Weights of a small GPT-style language model, trained from scratch on English Wikipedia: 13 layers, width 640.
MLP neurons of a small language model. Each row is named by its layer, matrix (up: input weights) and neuron, and shows model dimensions 240-335. Each number is 500 + 40 x the weight over its row's rms, rounded and kept within 0 to 999. Numbers have three digits each.
After each neuron's rows, "fires on" lists the tokens most often at its 100 highest values on Wikipedia text that the model never trained on.

L2.up136:492508454405490517503511490432529532526571503496562553484422498466521510537517512479493423501484456516497537478483517535475405442493447437493535471457517436517501563455456487523575507518572471350445509454516442510555541535475558442518533478496503497540529553505509461435535544423503539521
fires on: "\n", "born", "\\", " born", "ib", " \\"

L7.up651:536485547465567519561506481468562489503490515532516451523491447476481501474502416471499478540518488448468512560416442574502466458510557533566511454443533488485444423571496510468408479548448457491445504422489514502509437465560515486545510510552442485525526500436539565516476511498458403455
fires on: " of", "f", "p", "\n"

L8.up238:502559463458565586533443460545436454480589545520508418480575632530473472520474538523523532462486508490511495505559431508474514439515479549494524565416491590486465438537509552521481533449513470409554493454509539497602533466459536538454517497430487427492530538496581467490472439592468541550
fires on: "-", "\n", " de", " e", "k", " All"

L8.up412:506524517469520550502553485492523464595482481527508499497579527426512487540513468530479546520539486527485487516491428488536510494635468474504524440545469519479534455511484517571516410492554526593572449490529513480500474510506515505478531506469531481552474464534578523440464551427453533520
fires on: ".", ":"

L6.up288:485485428448460509623498521503513537527531533531478463522486491392526487524498468478553474511523547489549477476503462491539460439468498518472522484477499495452464482410429425427560537586504464584531450471537643512516466592463558505499478585504520474489494489535498486515496547498461522519
fires on: "0", "1", "8", "r", "4", "ar"

L6.up924:503563493503498524496552558479527498453589484622531569464519469519512527449427512439504443458560490493542492507497498511499483460506524517422517480507530496450469497520466551515448406551426514496499486451550462499494486476483502576499585520610528435454449466465449552547538480466476494418
fires on: " of", " as", "0", " by", " in"

L6.up10:474467530513513492504512511545471517502456517500505481491447504537492452575548487524412506457514542470477465498558522484485580508487572473422531422531592533529525549451453450510479526497531550523578589481430501568541492531441551462578487510434508483481561418590504467478524520541495563558
fires on: " to", "9", " in", "il", " of"

L8.up862:459499556530535497538509483456392488506543564480510514465447539445553496500504536412443406473487560454563454477490507478483514465527536560501492450450558463519537568484551493554438489490438578508500504500499487519522512534508427500534539561442533455506510485453553465518549490512475509396
fires on: " de", " for", " De", ")", " in", " For"

L7.up473:516490552518495426518533520525496457536494568556524487485436542500517532520502446472557498528518526525549500459497567518480474459443530499543599574486515477540496421608435552543503421551496519561578504478468513487542535525500471459431586498540480478448508444480474479558455475447471475504
fires on: "'", "s", " an", " their", " his", " de"

L7.up675:438549494518518449483525482537524477500459422575498517575516569493485436543516540600474555509474483543427497448537520575487564528422506587562463448470486502505530521485522478477544528505542502514554482388533478502529521503552508443466491504583434432517435556516494439504452439487457453509
fires on: ",", " the"

L7.up770:440546530547520509431489425512433535445491517487517535559512469515483498558464409481557396475429547449547561446532497534525518515534544485447560512464497503546496400464528518452521523527489546528525502511457467467446479472496558491489573504471475461521507488479493450461517501534431540484
fires on: ",", "0", ")"

L9.up330:465480452517466503435530453568485415444520548510449494502552523500560488524502513520475442533531454504484537486536436447436507506575499496428468489511558519518446483516599455496465529513522454506512533434563449515556415479524556494579507475497529469514517508526509451474532528494567484538
fires on: " an", ",", " \"", " ", " a", " was"

L7.up638:498511463518514503560473534492513477458531521540441497438498475567524503493521533531550502493450482497515525533517522493521516534490537555402521531491455486549538460492511508498494503473498459463463562538498469509513482558519555508536485386499532432547450512527386454530619549441541446500
fires on: "1", "9", "6", "5", "0", "8"

L4.up913:488446587505531447514523493462533537526555488563483514494524493542451508525533529519491553652562475552449445464503511458520548424553507507508556494476530445484527449457463545512460451475537575526506557518486483511555471592508456447487530445494466510506488529448538468490604493483518555512
fires on: "\n", " to", " than", " as"

L7.up1083:456508469514549547482481527531479506494510513414466513495475513541453481597419520519504453529427501464531528439487440435504508576508448453466506506495450499527492529482525558463459454552510549484498483538520526458520546459491534459437467471514493567540540508500415514535528473485555564505
fires on: " and", "n", "w", "p", "2"

L9.up842:497469478483494481471488510538494450551495513517485481576466547523560492522502541522505503469517441515472515522518449538553514537442510473495430452549514499549524553488468452541515443435477557538538505428454540493498514470483528522542429414521573506587599519521466400499517526525459515469
fires on: " in", "In", " In"

L7.up879:502561498613503474456551562458469536508485542514466550510444499485469503431486542556453495522444450568457421518434539520503563590493546522470461515456566478518563505499532512472520490479496465527545574549572482478484425523489547508522565632453544534585415543585519478556476516505515493518
fires on: " in", " ", "2", " into"

L6.up745:476573510439489537482582464478422465486487514497530509489508500506582540577541522486587525470560531475440515517476499436486458543478506444562534557434513522546544527521504537549484497494574503505513457513538486410544486517474454433511463443513475509450516495511522516531467558461462401552
fires on: "'", "0", " January", "m", " from", " of"

L8.up607:461431582546450554497449463500445507557537520447425567540493525518549483541394431468500489508466544475549519480483490492508509562517520507455492506434436519532510511531530522510513497545498521489498499485535491568496578538537476529525589484524442536518488456512544526520465551516433538445
fires on: " of", " in", " called", " de", " modern"

L7.up394:482450623546502490528452413509523472547510419500448549528467508497499479519561508500494504530460456536471451524521445476482472569493496573482506484490552539560543479489484508478470500509473458534580531485538428520522552512487551486480476442493552472506530444535478519490486452510511501452
fires on: " and", "-", "–", "or", " ", "2"

L9.up500:503469455493525498498468473457437370501463468520462473523409479454478515536483515496487412487527557574550425483506509496478527505467507462491450514488535530488479523544501514500501520432504549525480560441508493494528548455488488463533509451439521498524519519515487458504480465476447575476
fires on: " in", "0", " ("

L2.up457:504531473494514525544561580515549601533437480512523393493479532532539438526533528584493447513517478548454533522506524485518541528545554401439504505495545494483508529508514537560480481415445541383522487532457419500492388512476585501515480505423466554499436459497495502489520487464490544457
fires on: "il", "ul", "el", "ol", " Tal", " Il"

L8.up494:583507478536486534525567441444496502506396485425515538522469496520539400480516534515449510548481527406541586480448445498490561434521475532512528542510580467468472482491510502468538519508533443535493577534545493478494553465497480478480507436540531534508444518464442444541537497435499555529
fires on: "2", " from", "hi"

L4.up446:521547574539450525562486481450449508503522479483500487549514456503477602507485510490469557481544543491545504477450518510487412541462525476472489521522492501489512536505543563475493469530497554516539478543582473516438511499454497508447511481489438547448482405485485471455512471554481531515
fires on: " of", " regular", "×", " med", "1"

L7.up397:553520521556501555464505529458447504514515547485500508484473530469526435483546518467530507520477504458527523468476526530356532571414490495445567419499467497508556479454494482462505524519477569491555477492563573551461497484479433471506456563530512514534528500513522489529473508577490582491
fires on: " on", ",", ")", " in", " by"

L7.up136:494495452491528433456498496561494454451518548506517510451490535464454505543480431495530480501492500501515514371503538458524558456521514497503513458393461510449492448453473540452436468554538534451460471457506502443501568514500553490500543503519476508521516474496474530397517526478447533473
fires on: "1", " ", " I", "8"

L7.up689:469579507493480512540476512486531537455473481549505454459576447475514477546517528526504540587462538568494454591470449521518512570492460519553479480442474555535482512484510554548480508508484557534454504606506448484535555478522486560549521500451523528573530502397479512507493469514522493467
fires on: "0", " of", "5", " the"

L9.up561:479408476489497565506474569485526528555468502525478529517473482435544507462515547425497516485480468468452605484501503541490545596514440514526470508535565519537551521513536506531473512503441592474495532515583509634429502548498544422489490527487543479511498390476496537531544433520442507479
fires on: " be", " to", " been", "-"

L8.up212:507569535560514545452490530448483518472477561513538488537586533472533476555521457486505509540587511572483494548567453523543431509478501503513565441529482574482549513468508521509535539479435462475419484505520462574510511510456545467487528443528516464541522522481509504504418452419482480465
fires on: "0", "6", "5", ",", "8"

L2.up711:513521503454445479542440522542517508470572523485472495480543486499485490516441507459589491534541561459492540506482537505536488453423521533496494522537510475528547501503567501518398513478498488476452513460459547490528462482551534490482403489485506511532430522480514430520492439470529468509
fires on: " can", " could", " to", " Can", "Don", " Roman"

L6.up731:454482562459475537577506542516531454558484461535553500484559480538496558499528509553555537489475427522463560558497515527540499461458439438461465568537513518559486549488498509502484475464535537569471501442505507466517488535461463451479540465481483526474578500499488460469462543430489489496
fires on: " in", " of", "in", "uv", " Is"

L4.up624:496497513474515528471551445588455426527513473457482522467511480495505500507476503487524465502508504573520492530570447517545463511462521465498539559561574480552476511554488466528454518513426494382530502481576532459494496588492491516584570449495577475557514532498521437533468486466554607520
fires on: ".", "\"", " |", "|", " single", " \""

L7.up441:577448430477481515612508543475484530489475541507566461541469463522490562541454515565526471501516521477521598529464474493536489517540471468456528460524484540459566559475516494487503434540504479554476488541550411496497512563514524447476421445500525540474426527504467484515631456529552489516
fires on: " and", "2", "ir", "order", " located"

L8.up686:454492461528522516447445465524478515550440500457475439550533475420523465602513538510537561507527472536551531503496460484472503471548576560511524453434472488501478590588525470423453503489515446499520499430432526513503503459435506491516487469560549520493518498426452503456544512460515488502
fires on: ".", "\n"

L9.up823:502450510492585547538542533469558518600483561526457502464512488554449483490473566539561449523518568511504551514481552461508525556532454495523553544525570538500541533523478463388439478456505491476496525484536458457531464427516456525501505498489485499499512396509465503490522469548503578455
fires on: " to", " (", " not", " would", " did", " will"

L8.up103:492454525478579491516487413496492500509488443532461462509470536478558484505507465462571495521493612518502531527465499497509510544488531502458521488495497454538446546555422605518444533482448469519535534495554434512464532507437561441473478466511484450490402495548461480520480561485479429543
fires on: "0", "1", "2", "4", " of", "8"

L7.up215:421541528471477429467556490513541543470543586488468479518442482485552512558546459486549491470493501501418515498525523574567514461522480528547526497463502520494455504504469450513519499599555495529497608510460512444455514464507474489448606539465468478498450465515463477518470457506526429496
fires on: " a", "'", "s", "1"

L9.up225:479520527448479446568503451490520505551537403477462517543500438408493472554602574510485468505442451511522474560548518458563483482457455491460559565543476456443470535400445450517524479525477470475438521493518463495531436473461544458512550486547492511495425507501581543550431440527527529493
fires on: " |", ":", "-", " \""

L2.up340:458484404560530559526526542503484541573505497520479516451463495449535508494426446534470497478405579507493507516630456551542450488549432439525452489502533470574549555516521566546500520484550392563483527510545537582555516502478518501499449449496519498472482455470501454456507487576579468481
fires on: " main", "key", " Gr", " Key", " Main", " Old"

L7.up891:516494505529485453502510553468539513501429513431529527555565488468546516489525486514491492450460532461466481556510507467524521509504469492470488480477506438521550524534533490465516457531529527576532555551482476519544625502470445421465449494431520460502568495467521462488496493502511442592
fires on: " the", "9", " (", " in", "8", "ap"

L8.up1005:492438548519508464453543451485507486484473546465495500480469513475510430502509511444453505548463420480439482484562466567487551543480522508576469527504500483501532465499457545510459444453430502539549476389489453451485537485525535468514486520478519511536568524441511420549524506536503461499
fires on: " ", "M", " m", " L", "C"

L9.up434:485476510491485515399526513453485472490529484530476507567453496513530567490499547454455516458503508482569542470538467527529557430476520450463464594556520478555514499479521461425512514502528399521523414421445528491436476454450575435532547529569494486507474521529499464500521550522525523540
fires on: " |", " a", " ", " (", " m"

L2.up50:573499525486460458443403518460413408496544537476498477519396462527545613474495501483431412501497471475514492483504508443433483469471547395513516450501553463492460514489524528499456468579552525545352456575555496596452494525544492493484568432473503515549452471487489503467519528552470614529
fires on: "ar", "a", "u", "o", "e"

L2.up855:464505450493486496511512539555451498483551521554552508442521425457483464487532460509467543538504518450439465464575518527532517446494507498463505577499446490409513474481491485504492379475548501547507462563453489525505491501511493479497476475443476424440502526519532478577504538488455517464
fires on: " h", " Q", " Gh", "ec", "og", "he"

L8.up1227:460491516477463508485509475499552521508583502530537584523510555523495517514505442468501441436475498507473508548516484453519560509509540488507477484489562550498452527458535521498528471444511474560530525473556565542505465529572487471535501507453537497554476507509451462467501526469497521416
fires on: "2", "3", " (", "1", " O", " K"

L6.up62:510433467528443511481482521479472493519524490490510495517475444446547551461594446486459466508533532495535464560424517530555454523470561559598571539489508495558473479546571499506482533473548447547596525512529458509470493605544455570507473495502506480486515486439441574525554494476479462462
fires on: " other", "p", "-", " an", " of"

L8.up181:517533505570468583444508475509513495522442478487535480466485561520515458511512435477568517535489527426490492540497404472530505474435515555463514489490527496469501514540544540538537469504463444601514498482458541478485465478517559413455550425476517551472496591529540411530498485462507505497
fires on: " ", " a", "1", "2"

L7.up761:503495485554430491486511457417526527502497383549556478435506488487426518464494505534468490549501514481507481475518520518509495584433608486484457478514441507541558512438561440489470469491542441497471499521496464544499517503510532514532464531488545466514491519509598444468539484588541493500
fires on: " is", " member", " one", " as", ")"

L8.up165:558581446479554544468461443519484458497522595413515542433454523454473502458419547482497455507492444442568456483517551491431525478402549511532545498537517466527525537477479517500492526481461526518431510499545529505534450448503521551540505542556503562440514506483473470461490501440515584511
fires on: "1", " ", " on", " in", "0", "3"

L9.up948:527520636555428488470542525467553508485473506539498519554469494438539504510554518541517479516555581499460483465550547522480554506472452488569535494507413517508520519437456525536480470414502531495478477481555480575528519517517533471429450473550403586492467520527506547519431471498478496455
fires on: " of", "\n", " by", " to", ":", " in"

L8.up841:468521510463613537441510585589437468542537544443495530465476558420433467561515449528524485507601436507482512420501516520501476477489462513475522486461496518497427495480575511541512409515489468521539457547504467523558518519528470527506460529485497441554534406501546535521513511606503464573
fires on: "–", "-"

L9.up268:455576506459462468477567573534492518571489491487461593449492490472542473389528517431517512537418507495456534537481490509474429455459525490542525401497518477509476565526488467425521441541413588517516580500568433487471550468481468500548582446527522522450423482461437508497411507466561460475
fires on: " in", " of", " over", "0"

L8.up1027:491484468594481523443573513503542499531416560424559502460414583478516515529520522534497527510546492524552588516574455465470573503547554486564520439464464495476532482544461532514492547517479592509456524457439648481559485471526477513529518583486539522437478532485555478476455513471462518525
fires on: "1", " of", "9", "0", " from", "."

L7.up326:501549463528460463463527437498456515524522591524504519459480479520437531534531481450484479476482525530446461550554541496580430435503531472522503447517485526558444439450528556521447482477429484488503449503410586534544452494526536466461506567444529370562549477533526470511514510559517510515
fires on: " The", " the", "The", "ph", " Times"

L7.up13:480480458595469486508547445470560494516499527507477508534550539498478533477507499490414546522521504537475517567544475602526562471502539529557513519462477513485444492507480425524512526488494526519580479499490412512492398489521589469508542482537447428522410438535567442444540545516539459503
fires on: ","

L4.up1224:502524543514458505490471511419554588465472540474470547506485400502482461424485561458586523568549488494450462534489514482505530417533539452500529545504476498475488474463485400536502465454502558446447528492473476562577521498512487466532577543507432560555450491477440431441465605458500503411
fires on: "/", " of", " above", " as", " than"

L4.up669:498514530539466524554482512494575526530529528513528510524460439476434495520477402510386447519427474494440603502466487498565516516576570586558541443492497504556464500533505466530443529531494537533512556456540497485496501487502475402492496480461499413476485504570519503499483519534415503559
fires on: "1", "2", "4", "3", "5", "8"

L7.up236:542532585574509479556495487561473477507494535479413441467458552474516462429528428543488505479507533461512501421556439401523524489468535526465538556481510486457505510465473569441489492591521452516561491468508483402495496458561480505459547521449520542492462475471470498474440480512468474533
fires on: " ", "2", "1", ".", ",", "0"

L7.up1034:441538500499523519545511508472505442519429476451485525460491491532450491472458485534441562562466473512587502532408439444510605462497501497443497467496553436512478509515558501447479523511521572449548536457512469517535467429469534499562536514499536490543434462530546492510451543583426522564
fires on: "4", "6", "7", "5", "8", "3"

L6.up678:569515574480533515477483441532496551491457485472511427525577496497564437499603588490502492473493451495523531540522478535534538517486479522507559460521439587415553474477520555495490501477589451580521456447539583536507489483551548527533489540520443447504479516470480450524520485513496534522
fires on: ",", ":", " was", " is", "ly"

L4.up1275:592548517539484529540492561442527535502524472478571459531522462487549478490503508516547493505416571452461405456571516475495469474463403475463502424464531474587466477463466563578457485508401501553516497475505469518479561538439507491448406483588467494541490473463494486474481450459535510508
fires on: " of"

L7.up666:498569548510514517503447537541471550463499435498532522507497510502484514464491517556504473527435458449474428555523522523389519494513511463389503488517540495556514539521538519450458496535551520511507531513510415527497490558544558556544607607557434549528540577529453489521480503474503508455
fires on: " in", " of"

L4.up828:461504451475487492494541491494527541494484496476507447489464477512492491476527596506548500461437485496538558510520514450486491517478555560455487500468495446454422534550475532451516465506475402516531516446528478487520455555555568461511513485512487536448474494479544490446459477486493505542
fires on: ".", "-", " and"

L4.up1147:537558470521514545564571491529528471562494494474529503486520474515581494498427464546530487489536538525514559515560444538452478393483527541548457496472457490548545438450543547473510471606496520519489492499494521486517477572473433507455437545503451504481592479514476511453519473511457437466
fires on: "0", " d", "d", "1", "2"

L2.up839:489595539525417517558491526470475551490504490522511502464534546435512428479500482538511467492500508516478534482486490462474473489504462471505521479495473496513505494492496554456559495448499484420527583508503448474504551519529488504474480555486473529483448513500485479406504522572535453493
fires on: "al", "ol", " there", "of", "ul", "isc"

L7.up969:543516449525494548517567477468481423499511535566490515527505510542531435561523537477458539506489464506487468489510478434512461555540529498432504525498549459455511495413548549488500483528507539558462553520537416530438491530468585538558568459505505449515484550522513479527472442463572530492
fires on: " as", " a", " an", " appointed", " named"

L6.up759:450478509474549500501430504393560452462462522466523496485478447466439535490569592521455483460573438508532452565523476476538479511497541584517519489479584531567525493497543480529572530553522513470575451508489472481524421534489474513508585455508508400491520483566467513443517509512557458477
fires on: "0", " early", " first", "6", "5"

L6.up485:450501472467521489500497566452546443440612477511544429464472531509515496465537438520477493455524527479566552436507477405539532437529531462535461563541492513561540469486497530502467469521487519518461478430476434501437488461480485509475515584505504522478596559428497484531510481417495558545
fires on: "6", "ag", "g"

L6.up576:456552529480455471520497462522534495519469486459531551444534482472464549521436534516537499509512498486565534503426535496570569483521457495493551541507540529510516389464555504503448515501505518539512491385496477483555454520544490570452479484459560460480552446457421486485474516487493501442
fires on: " that", "ru", " left", " and", "out", "let"

L6.up682:526545522548394467473526505529492447474498505595455525470494480464455581513520503499568485502406418420539456439522546526509535489562514535556495509490580523409532551454530571520542453509471464533501509483541457535546490444537520541495529548407563467485453509553493493517540536486497449488
fires on: "6", "1", " (", "-", "5"

L4.up813:512549522491514493478485498530455455468459467513464490512496556529508481478489520475484494549497505461467476517613539546466481490441480439548519473480548444542551467457477512472478530477445453559425562444548543466508526570437502527502494482550518453576457515513544448489556525484473506496
fires on: " years", " Time", " year", " Year", " time", " month"

L7.up1224:491535457555500441473488460446456526508526537413506473573501561528495516539472522466462465476419453483558411541483448473499520557473483561486531499548491553511565482464492524440556501471450444518490531530520517465484515532468478429478491488546491503533575473517497531475495484495503420450
fires on: " on", "2", " ", "1"

L8.up367:473524536489470447457464488534461491554504532426574509439513479476465520450539518526489515504569539470588485394487540564481497521530478571434515473489542498587471515501506471548479463523473529527446467487563515584507547566489478502492498562510529468540473385522550554436489489525446519574
fires on: " the", "-", "f"

L4.up52:481485528518547430517526567498495489413554458485457479546473511450495465511531540538509484447492464534538476512505480518489556500531569406444535518549443564556481463539462545460527556502519475477468403528545480494477497553487496558523509457504552516482519560560540464501632495450504548510
fires on: " Ag", "g", "ug", "rag", "ag", "og"

L2.up243:505476533464494474479453499496526465463435494519493470492485478509525522534506493498578519558562496472487427514542469486460566493396495567442509545471526478579519495475517550487575554440610497560440531394492563543426493507560482468527513500479531479453487431444537576450493442480434501480
fires on: ",", " that"

L2.up455:484560485528539553514494473513586516499555524508456397556472431472479571457444504436406473552493483476521469469440526490492504508590528505471508521514478535476470505497505474495456498466461457620454479565525544465489506568490475494394446573521592445454455536470500451487449483493560501472
fires on: "ers", "er", "ed", "ale", "o"

L8.up1130:500427521456465546491524508476465495460496522475511537529478542491469517525526436540513487482440423550567460538436533530473504428497504416545602586530485497588469508500466506388509482549510481473522473551537542613481561528463461503444499405516475531462559529471480425509496481472566482464
fires on: "-", "'", " ", "/", " un", " \""

L9.up355:498467537531479424548503479549590464496511498481507546515573439541466459478532497511519516507529606504472482508536485511456534493474579512501499474561485448461511534562496477478455494504474535483505627540551515527478503476534471450546497467533490489563373462514422442547463486534514454489
fires on: " of", ",", " as", " in", ";", " called"

L9.up448:541524541542464526554446552506564509499525495552512517502565484534468513443504546534570527498520528488502550526473460536431504500507514564570515479456546472511395448505489589501509461522562448489501516538516578463436404469500476526481493489451484526539453533492560414516473521447502505514
fires on: " to", " he", " He", " would", " not", " can"

L2.up955:461521480511542457496473426486517388524495479474508545475486461569490554468527420530487465506417550538504532511487520435439499479488538472444464502512499493500536441498487475544437505429491489554461488551474510571452506508552488462470534503519551544481505515459479453527514523489513551421
fires on: "ar", "ah", "a", "ri", "ia", "il"

L9.up1239:602512489480425549504575507490518524516498464450509461447532455522485510553528608540533504489501458516510511464551587519530412522530474509501484389514399498502542488540466496538526494424536449453495522417548437473535464520533505410522464430455563551507506487554449475532475478521506534486
fires on: " |", "=", " and", "|"

L2.up346:574498440517503461493482451534573498477443468475449423492454497422494549487445540501518506471487522526459593472573566415584538528517480503510525511505485497459464501494485517556442494461490514498422490492524542474544497497565499524478536480500459447552489489450491448429540481495513587476
fires on: " Win", "and", "un", "in", " Min", "an"

L7.up97:492438545456503510513426477457505500478506477492492502467618492485530470466537518485492604484507423515501443531463461490545485539443549525479533537528516512458547544487472521491499505513536434528482510410527524490529438540501476461563507451481488500564480479437560554455488533477467517471
fires on: " ", ",", " as", "t", "-"

L8.up1126:537526496526523516445474578493505496525482504473528538512517488448466448482482516464552477425538521430563489483460478480499473545521539451538389497511475480452482516491452492509550467462509425471533498513577467453518578500499508523512485563511554489562492477453446527495503498499514495547
fires on: "-", " P", " al", " o", "ass", " pro"

L6.up418:523494521503572526517521438506468485546519576507481503549538479433525453529456537517479483492505533451525464454527503524544478513517516537486498470499468491435449435394506526483541487338579459509511498479561434481482484459504463495457511435560500462496461533470502526398441490564460491508
fires on: " \"", ",", "\n", ":", " of", " ("

L8.up438:480450546579543497548504498468517484430501430540475477556457488498495580506479493476520509478479519464428543522549519541481471545514527446455557458407533543518518543508505429522491506497581588530427495484545466455477516570454499572495593523468505487551465523494538408517551485494472581554
fires on: " to", " in", ",", " from", "B", " l"

L7.up167:471514519446405449506506503483518479429514527502483470494473470442536476516506449514531440493526521525393492455551498520525519490485443541565469528428549532476435525441494519536532490493502502587561547505501472512525511532502481500482502498449485460481481500479540538401536505549524465499
fires on: " has", "s", "5", " had", "'", " have"

L9.up603:497492581489487492510523522549500469500488469473511496490488530496476489474505485465534494534487531489489513489459469550542479541439574568506507417559556558540464512501502559478506513490490456543431394535449495456455559516517543546479532534485491489552429515519496562480494496507501488398
fires on: " has", " have", " had", ",", " also", " since"

L8.up774:549445523502502508507440494555509530511561495472477505447546518524455498522525507451579519521521489445493516452459486518481488502523516470508564488501513569558541473454406517532494512477565465514504453581420469466519494510546445508479555486438540545557443552459529506447514479494483453481
fires on: " and", ","

L6.up487:466407548503468555529482502413449520479537517463498478529452510470482559437556505557493468469494548480478522464449545460480513434502504481478531481514464527477546480520494537518457449452485516521508552530499480587528445518451470522502469438530505549540465488499512451485497459507520607474
fires on: "'", "-", " do"

L4.up169:502460547518401497499498474501460496526471555504490497537506537463480490469538489505555515522554442427546514488447473477485480513568505508441494485414451548561497472505544469529492460502557531464568514493452456491423442480536569453476559424537484537500487484437520526483511443508483445463
fires on: " between", " both", ",", "-", " Both", " of"

L6.up169:483450496449468505513479519537490522453472413482512530567427512488506435467506595529450448517457514495528464505480550479487490496484525494481551492564486489499514460641494533488493479544495500538480400501526508552536475483496510511524566501569499477526514552541498526418574458457508516478
fires on: "6", "5", "7", "8", "on"

L8.up903:512428459440453430532462526508470518484498502462518498488513500414480473502452564486515491519496529555537518509501480520529533484472556494476498454532533495459585464496468543468539513508444517533514473564489485431567542523505486406499530548486402512546510551455517501380593526460507519512
fires on: "3", "1", "5", "6", "4", "7"

L8.up333:528446506465427458541531546556549499481478514464452513528530458459501455419445536540510538516459502483462474515514473492462545588452511490476516518490516446501566471493510464532461524465505524587542494476501496435441507515518546582531536479504551460540560514581487410422451480525418514540
fires on: " T", " V", " H", "c", " ", "C"

L4.up827:482520554519524516535519527552498402472510506491505512459499459519479506516470418563518512514545417501571477521494477498506447542449509566460499470485533444567468501543487503470544494557452496416489465553513466574521471513470511511571544460515570478663459515450507518524477479513490560452
fires on: " |", "t", "\"", " to", "ation"

L2.up1013:482459490528400484505467500466501518525574527480563554539444508470527494403526480518554454516488524516463534524454558485417561514505435502521548584515494568524512527472545540519459527515506537544491555516524497519532467480470509455413554452518464554529519504492473537477508412493487461525
fires on: " to", " of", " in", " ("

L6.up714:457533458512384466539518474496491464561503428473479482497517499439513421502545544486496513479476508476497589511436460430449460542473499565511603516518497534568517473492550510475495524454486490498432516552480449527510504418519615521494427429522473424506476560510532484494532456437603448481
fires on: " and", " a", " the", ",", " one"